config.toml
n_layer = 14
d_model = 384
n_head = 4
n_kv_head = 1
head_dim = 96
d_mlp = 1536
vocab_size = 4096
activation = "gelu"
norm = "layernorm"
norm_place = "pre"
norm_eps = 1e-06
positions = "rope"
rope_base = 10000.0
rope_fraction = 1.0
qk_norm = false
attn_scale = 0.102
bias = "none"
tie_embeddings = true
parallel_block = true
init = "uniform"
init_std_qkv = 0.0278
init_std_o = 0.0345
init_std_up = 0.0398
init_std_down = 0.0398
optimizer = "muon_hyperball"
lr = 0.0113
beta1 = 0.95
weight_decay = 0.0
lr_head = 0.00794
grad_clip = 0.5
warmup_steps = 200
schedule = "wsd"
decay_fraction = 1.0
decay_shape = "linear"
final_lr_fraction = 0.0
batch_tokens = 131072
seq_len = 256
doc_mask = true
train_tokens = 464200000
steps = 3542
dataset = "wikipedia_en"
MLP neurons of a small language model. Each row is named by its layer, matrix (down: output weights) and neuron, and shows model dimensions 176-239. Each number is 200 + 40 x the weight over its row's rms, rounded and kept within 0 to 999.
Before each neuron's rows, "fires before" lists the tokens most often just after its 100 highest values on Wikipedia text that the model never trained on.

fires before: "4", "5", "0", "2", "7"
L10.down253,205,181,212,262,248,246,193,214,231,238,246,191,203,229,220,112,232,178,192,148,214,243,185,203,249,145,156,175,212,217,218,226,111,223,198,184,211,204,258,184,192,214,213,231,238,227,122,201,233,184,193,133,238,237,178,125,315,227,228,208,159,139,239,143

fires before: " "
L9.down689,239,227,94,305,216,161,214,210,185,199,139,218,230,198,193,159,189,189,137,138,215,197,226,210,129,239,246,224,197,217,172,204,241,199,265,174,237,172,215,189,257,336,175,249,149,135,203,233,178,126,254,151,152,225,274,257,217,209,186,164,255,247,121,200

fires before: " the", " them", " ", ":"
L4.down1265,245,178,170,251,156,236,251,193,176,133,197,171,239,210,211,237,216,178,149,200,235,212,249,196,211,216,209,213,219,243,256,202,302,203,130,259,163,203,228,160,162,172,154,142,191,134,201,150,181,199,260,216,131,181,225,189,235,195,195,195,105,311,229,199

fires before: " |", " (", "ian", ":", "ia", "ence"
L7.down1330,202,254,182,187,217,218,215,167,179,239,158,198,196,172,197,233,179,107,254,150,209,170,237,196,184,223,143,212,226,206,217,146,231,159,274,199,271,279,100,229,178,291,199,183,157,122,134,227,223,222,221,219,228,269,190,181,209,138,232,183,211,187,181,183

fires before: "1", "2", "3", "5", "9", "4"
L10.down298,246,118,204,226,182,182,152,238,156,168,175,284,152,216,219,189,242,289,204,199,188,232,215,206,250,166,244,161,134,162,183,212,221,221,212,239,241,137,197,180,203,235,155,252,226,197,212,269,319,213,221,173,184,245,168,251,217,188,249,250,264,216,217,184

fires before: " |", " /", ":", "ony"
L7.down187,138,151,213,131,256,170,276,161,134,234,239,145,248,174,225,170,213,200,258,192,226,183,200,218,220,197,192,195,114,224,201,224,148,140,122,194,148,180,234,188,248,174,220,284,223,74,159,235,168,236,237,175,278,209,132,120,190,196,200,221,194,233,170,256

fires before: "0", "2", "5", ","
L10.down341,183,259,216,151,160,178,206,229,130,272,169,240,130,192,286,170,172,212,228,158,181,218,229,179,240,146,224,208,179,218,221,178,210,213,179,131,156,171,170,167,109,233,144,281,194,156,133,254,234,189,182,97,202,171,212,164,171,159,189,219,183,203,79,248

fires before: "ing", "ed", "es", "s"
L10.down96,199,187,236,207,220,242,225,282,141,213,152,185,203,236,176,165,160,205,232,179,212,185,200,166,234,185,130,185,193,217,128,231,197,174,215,162,163,199,158,174,228,80,196,237,146,218,225,288,179,201,130,178,180,174,231,212,153,188,219,161,281,239,174,174

fires before: " ", "==", ")", "7"
L7.down811,188,177,174,221,163,104,117,212,167,236,218,182,230,224,216,159,221,245,232,189,254,237,192,205,169,219,101,190,206,170,183,215,169,106,79,210,189,252,196,215,250,259,248,217,173,116,250,219,152,152,204,236,185,222,233,165,244,149,206,202,242,198,209,232

fires before: " ", " the"
L10.down123,206,179,154,161,208,246,181,151,265,157,166,203,261,251,189,174,213,204,231,185,238,206,195,155,135,208,172,274,293,243,231,228,101,246,163,183,222,234,183,306,250,143,123,181,185,194,161,209,129,202,240,197,139,186,169,219,182,171,232,212,241,211,244,141

fires before: ")"
L10.down806,185,159,133,164,175,145,203,213,176,166,216,211,155,172,194,235,194,166,179,168,296,269,148,221,168,161,188,207,217,266,227,277,149,218,154,250,159,197,175,247,273,221,229,262,238,250,204,225,179,165,240,297,216,216,256,227,169,148,180,190,123,174,156,196

fires before: " |", " of", ":", " |\n", " to"
L9.down1305,189,277,193,199,156,207,128,272,161,172,160,184,248,156,208,270,271,208,128,158,189,205,177,184,134,237,192,217,186,147,245,196,231,153,237,182,184,200,196,223,244,155,239,224,239,223,213,227,306,222,197,158,160,209,245,240,195,179,170,168,127,248,269,261

fires before: "0"
L10.down1208,234,223,177,169,210,155,135,162,167,177,242,212,247,143,208,178,177,196,219,143,236,135,245,138,195,133,145,198,140,219,184,274,141,181,185,243,213,134,153,225,188,265,172,146,240,194,219,186,229,153,232,157,102,215,124,178,221,196,200,281,167,112,176,238

fires before: "0", ",", " million"
L10.down191,253,126,282,234,107,150,176,234,221,209,181,217,174,261,242,227,192,188,249,215,196,246,272,173,209,200,144,230,206,234,208,128,141,313,182,105,189,195,212,130,159,201,222,121,164,218,230,188,143,232,238,220,240,192,178,224,203,225,195,247,120,215,211,256

fires before: "|", "|---|---|\n", "|---|---|---|---|\n"
L9.down878,208,125,142,256,264,241,139,247,202,210,225,169,162,280,214,153,250,327,230,193,224,203,186,168,131,136,147,138,168,203,173,139,104,150,168,143,228,134,163,198,214,173,175,173,244,182,233,128,186,206,190,188,184,132,210,209,238,170,217,255,208,232,221,249

fires before: " ", "1"
L7.down745,265,243,233,203,219,196,204,170,206,155,216,161,224,197,111,263,241,161,209,259,148,195,187,168,203,146,203,210,159,224,219,229,244,229,249,222,203,217,178,223,157,206,158,152,162,169,154,178,224,131,220,208,175,153,234,194,193,212,222,246,254,232,227,201

fires before: "0", "-", "9"
L9.down688,153,215,215,138,234,238,218,262,198,263,164,178,224,178,218,253,136,161,180,172,174,195,118,167,147,194,199,259,211,219,169,187,158,214,166,248,216,121,160,212,209,140,203,159,178,235,268,199,212,292,105,121,207,192,249,227,244,184,218,270,196,196,164,170

fires before: "==", "===", "The", "On", "In", "B"
L7.down842,241,161,213,174,150,188,112,162,178,200,218,162,160,197,182,187,234,239,187,278,175,194,199,149,137,208,235,241,199,158,265,242,226,163,215,205,233,272,150,291,149,198,164,135,286,134,203,179,222,235,195,223,158,222,86,247,128,210,177,189,215,226,250,187

fires before: " ", " the", " a"
L4.down1212,146,223,124,238,195,244,118,192,255,228,275,137,135,125,142,181,225,210,228,237,191,208,270,110,171,153,154,220,246,189,191,212,234,170,161,167,228,193,206,180,207,167,132,205,77,265,185,239,219,152,197,207,238,233,215,180,245,146,155,176,278,225,183,213

fires before: " ", ",", "a"
L10.down1509,159,191,229,251,215,165,205,224,223,168,195,207,125,242,229,218,130,161,160,165,179,183,214,156,208,231,265,230,179,188,290,222,181,118,176,253,180,190,172,224,191,142,221,253,208,208,223,149,174,247,187,238,203,264,245,172,247,208,154,274,219,98,219,239

fires before: " the", " a", " his", " her", " that", " him"
L9.down1420,148,163,173,224,219,165,199,187,239,164,205,159,166,210,195,252,110,149,127,144,253,215,165,210,183,235,144,293,202,161,167,183,172,183,155,232,218,221,241,191,192,160,164,204,213,186,244,213,160,260,236,203,214,170,152,199,239,196,209,193,280,230,224,189

fires before: "==\n", "==\n\n", "\n", " ==\n", " and", " life"
L9.down153,217,200,242,154,205,231,175,208,130,176,249,186,249,161,287,203,172,175,244,205,138,152,174,163,202,191,121,205,150,213,255,203,152,148,216,229,144,210,163,90,257,238,205,216,200,166,136,165,209,177,189,218,224,250,175,141,233,205,240,208,157,151,169,197

fires before: " ", " the", " a"
L4.down948,242,175,184,164,211,188,260,215,247,183,226,199,216,261,175,137,166,270,171,116,210,193,194,178,188,170,272,248,161,217,160,197,237,156,302,193,161,222,227,181,237,157,164,248,199,203,179,160,179,219,101,230,220,214,205,208,189,196,198,231,201,214,167,165

fires before: "0", "5"
L4.down626,209,229,229,285,209,234,155,207,163,192,179,227,205,123,187,239,106,174,246,175,145,176,235,180,219,220,254,194,168,178,171,200,155,272,192,156,169,220,261,223,264,173,123,179,170,202,164,203,187,200,163,194,247,231,203,140,242,222,248,185,187,216,200,161

fires before: "9", "1", "2", "–"
L7.down909,225,159,170,185,221,117,221,154,239,218,156,263,258,195,211,156,211,153,259,259,211,115,151,160,233,163,260,201,196,192,206,238,140,258,274,227,184,135,198,170,257,139,182,157,191,199,214,150,204,182,138,221,226,145,227,161,166,294,268,173,177,192,207,151

fires before: "==", "===", "The", "S", "B"
L7.down618,240,210,160,272,163,170,157,225,211,186,169,198,174,193,208,192,230,273,266,201,181,136,124,249,120,169,231,166,227,233,208,173,231,157,215,248,238,219,167,233,202,241,160,187,261,169,254,194,252,176,223,231,202,168,210,256,163,184,231,227,151,221,215,136

fires before: "1", "2", "5", "4", "9"
L7.down445,256,185,176,226,104,259,215,217,217,148,209,258,148,236,197,184,221,165,176,203,260,210,223,294,127,155,219,217,218,170,241,238,236,166,183,251,183,206,200,251,208,231,254,210,191,243,189,204,226,262,200,199,216,155,161,151,220,202,227,215,154,127,211,168

fires before: " ", " May", " December", " November", " February", " August"
L10.down30,153,212,249,175,157,184,231,227,179,217,93,193,255,297,145,200,241,236,247,248,222,160,142,145,193,254,289,220,130,190,172,186,145,169,216,224,233,284,194,170,150,232,160,243,208,228,207,243,148,205,156,148,265,182,255,274,238,210,117,107,210,143,178,96

fires before: "|", "ly"
L10.down1061,140,210,194,292,211,193,250,217,237,211,227,175,165,194,176,243,209,333,205,205,141,227,219,177,175,182,208,115,185,158,257,173,225,209,181,181,275,182,231,231,203,124,211,165,155,178,226,174,213,202,191,194,236,240,115,209,147,170,182,219,261,179,172,197

fires before: " |", "\n", "1", "ld"
L7.down886,172,318,260,205,164,251,226,148,143,145,226,193,211,199,181,207,194,94,250,247,222,233,192,220,155,194,206,183,241,249,179,199,171,196,179,171,193,171,107,213,237,205,224,189,231,264,185,177,230,113,197,108,184,187,173,219,149,172,248,285,205,186,186,151

fires before: "3", "2", "5", "1", "4", "0"
L10.down455,205,222,220,127,222,251,208,242,142,243,114,250,140,223,238,128,250,162,202,217,199,191,151,256,194,165,201,274,221,164,164,152,209,178,315,179,268,248,177,190,201,177,160,208,166,249,193,244,156,186,174,211,208,131,186,189,245,285,177,182,150,219,200,200

fires before: " |\n", " |", ")", ",", "\n"
L10.down207,234,210,273,167,166,183,226,188,243,173,225,213,140,160,233,193,172,171,106,218,233,192,207,162,146,183,92,193,237,134,226,228,231,153,172,179,211,233,168,284,239,222,231,247,111,230,225,192,173,175,176,199,184,202,239,263,142,270,161,124,204,168,168,244

fires before: "0"
L10.down229,241,218,125,217,232,240,214,219,182,179,234,268,243,249,142,165,150,209,198,148,260,196,197,196,160,191,228,297,246,199,207,148,139,312,257,149,212,163,230,223,271,139,165,221,164,201,199,248,210,260,153,149,149,190,156,229,273,189,215,212,128,216,141,217

fires before: "==", "===", "The", "S", " In", " It"
L7.down1340,271,179,222,113,176,182,180,150,152,188,257,186,240,169,168,151,130,207,218,156,202,212,152,228,144,186,287,206,174,195,259,183,213,172,259,202,238,172,166,213,219,261,179,176,307,108,300,165,205,245,166,202,167,184,131,145,151,196,249,227,226,265,193,212

fires before: " |", ":", " to", " the", " from"
L10.down216,219,195,185,239,202,211,172,179,252,274,215,190,216,207,157,224,148,188,160,232,225,185,162,233,214,176,231,145,165,204,211,207,218,208,235,222,228,162,182,152,119,232,201,214,247,132,199,83,247,261,161,177,226,119,166,197,187,141,270,242,204,191,218,215

fires before: "9", "8", "0"
L10.down988,184,162,237,203,206,252,138,267,212,164,150,224,203,288,201,147,135,168,225,156,185,196,192,114,193,232,141,279,158,276,78,185,181,135,188,226,243,233,120,225,200,204,202,211,158,263,226,234,249,177,224,306,158,195,233,219,180,243,237,169,153,242,160,237

fires before: " ", " the"
L9.down654,195,182,191,150,249,176,124,253,237,168,209,230,175,200,137,208,232,197,248,144,197,210,210,195,189,147,235,247,213,194,189,182,214,175,262,212,182,165,145,200,196,232,138,243,152,221,137,176,190,220,159,169,208,157,165,195,250,202,103,175,204,128,158,239

fires before: " ", " Votes", ",", " |", "h"
L7.down529,178,201,207,259,257,151,246,257,208,183,175,276,207,217,163,238,221,155,184,228,224,222,206,177,203,222,176,186,229,288,182,185,136,184,154,182,181,158,172,234,223,155,198,142,126,196,167,194,190,168,234,127,277,196,233,218,236,194,100,165,245,130,135,152

fires before: "2", "1"
L9.down928,168,222,209,174,224,160,247,179,193,225,230,161,236,175,137,215,256,260,99,177,225,142,168,263,171,186,267,271,267,226,200,206,206,153,286,209,188,163,177,232,155,151,209,224,240,152,172,259,221,108,191,155,211,185,204,192,237,168,97,177,199,241,105,221

fires before: " ", " –"
L9.down542,204,178,184,209,157,197,257,155,264,234,181,250,233,187,248,242,181,185,168,195,132,198,203,234,239,194,250,249,217,300,260,201,171,273,226,144,176,163,210,181,220,249,168,183,145,226,194,215,170,298,238,194,202,171,173,222,202,227,198,222,159,191,154,127

fires before: "0", "3", "7", "9", "8", "5"
L10.down312,168,192,264,215,228,147,140,148,217,128,194,232,231,232,224,177,176,233,256,232,209,217,231,208,218,200,169,217,219,193,202,178,181,188,227,118,200,178,255,181,252,269,168,219,208,206,244,134,223,179,164,213,199,243,207,197,267,245,168,217,251,212,274,208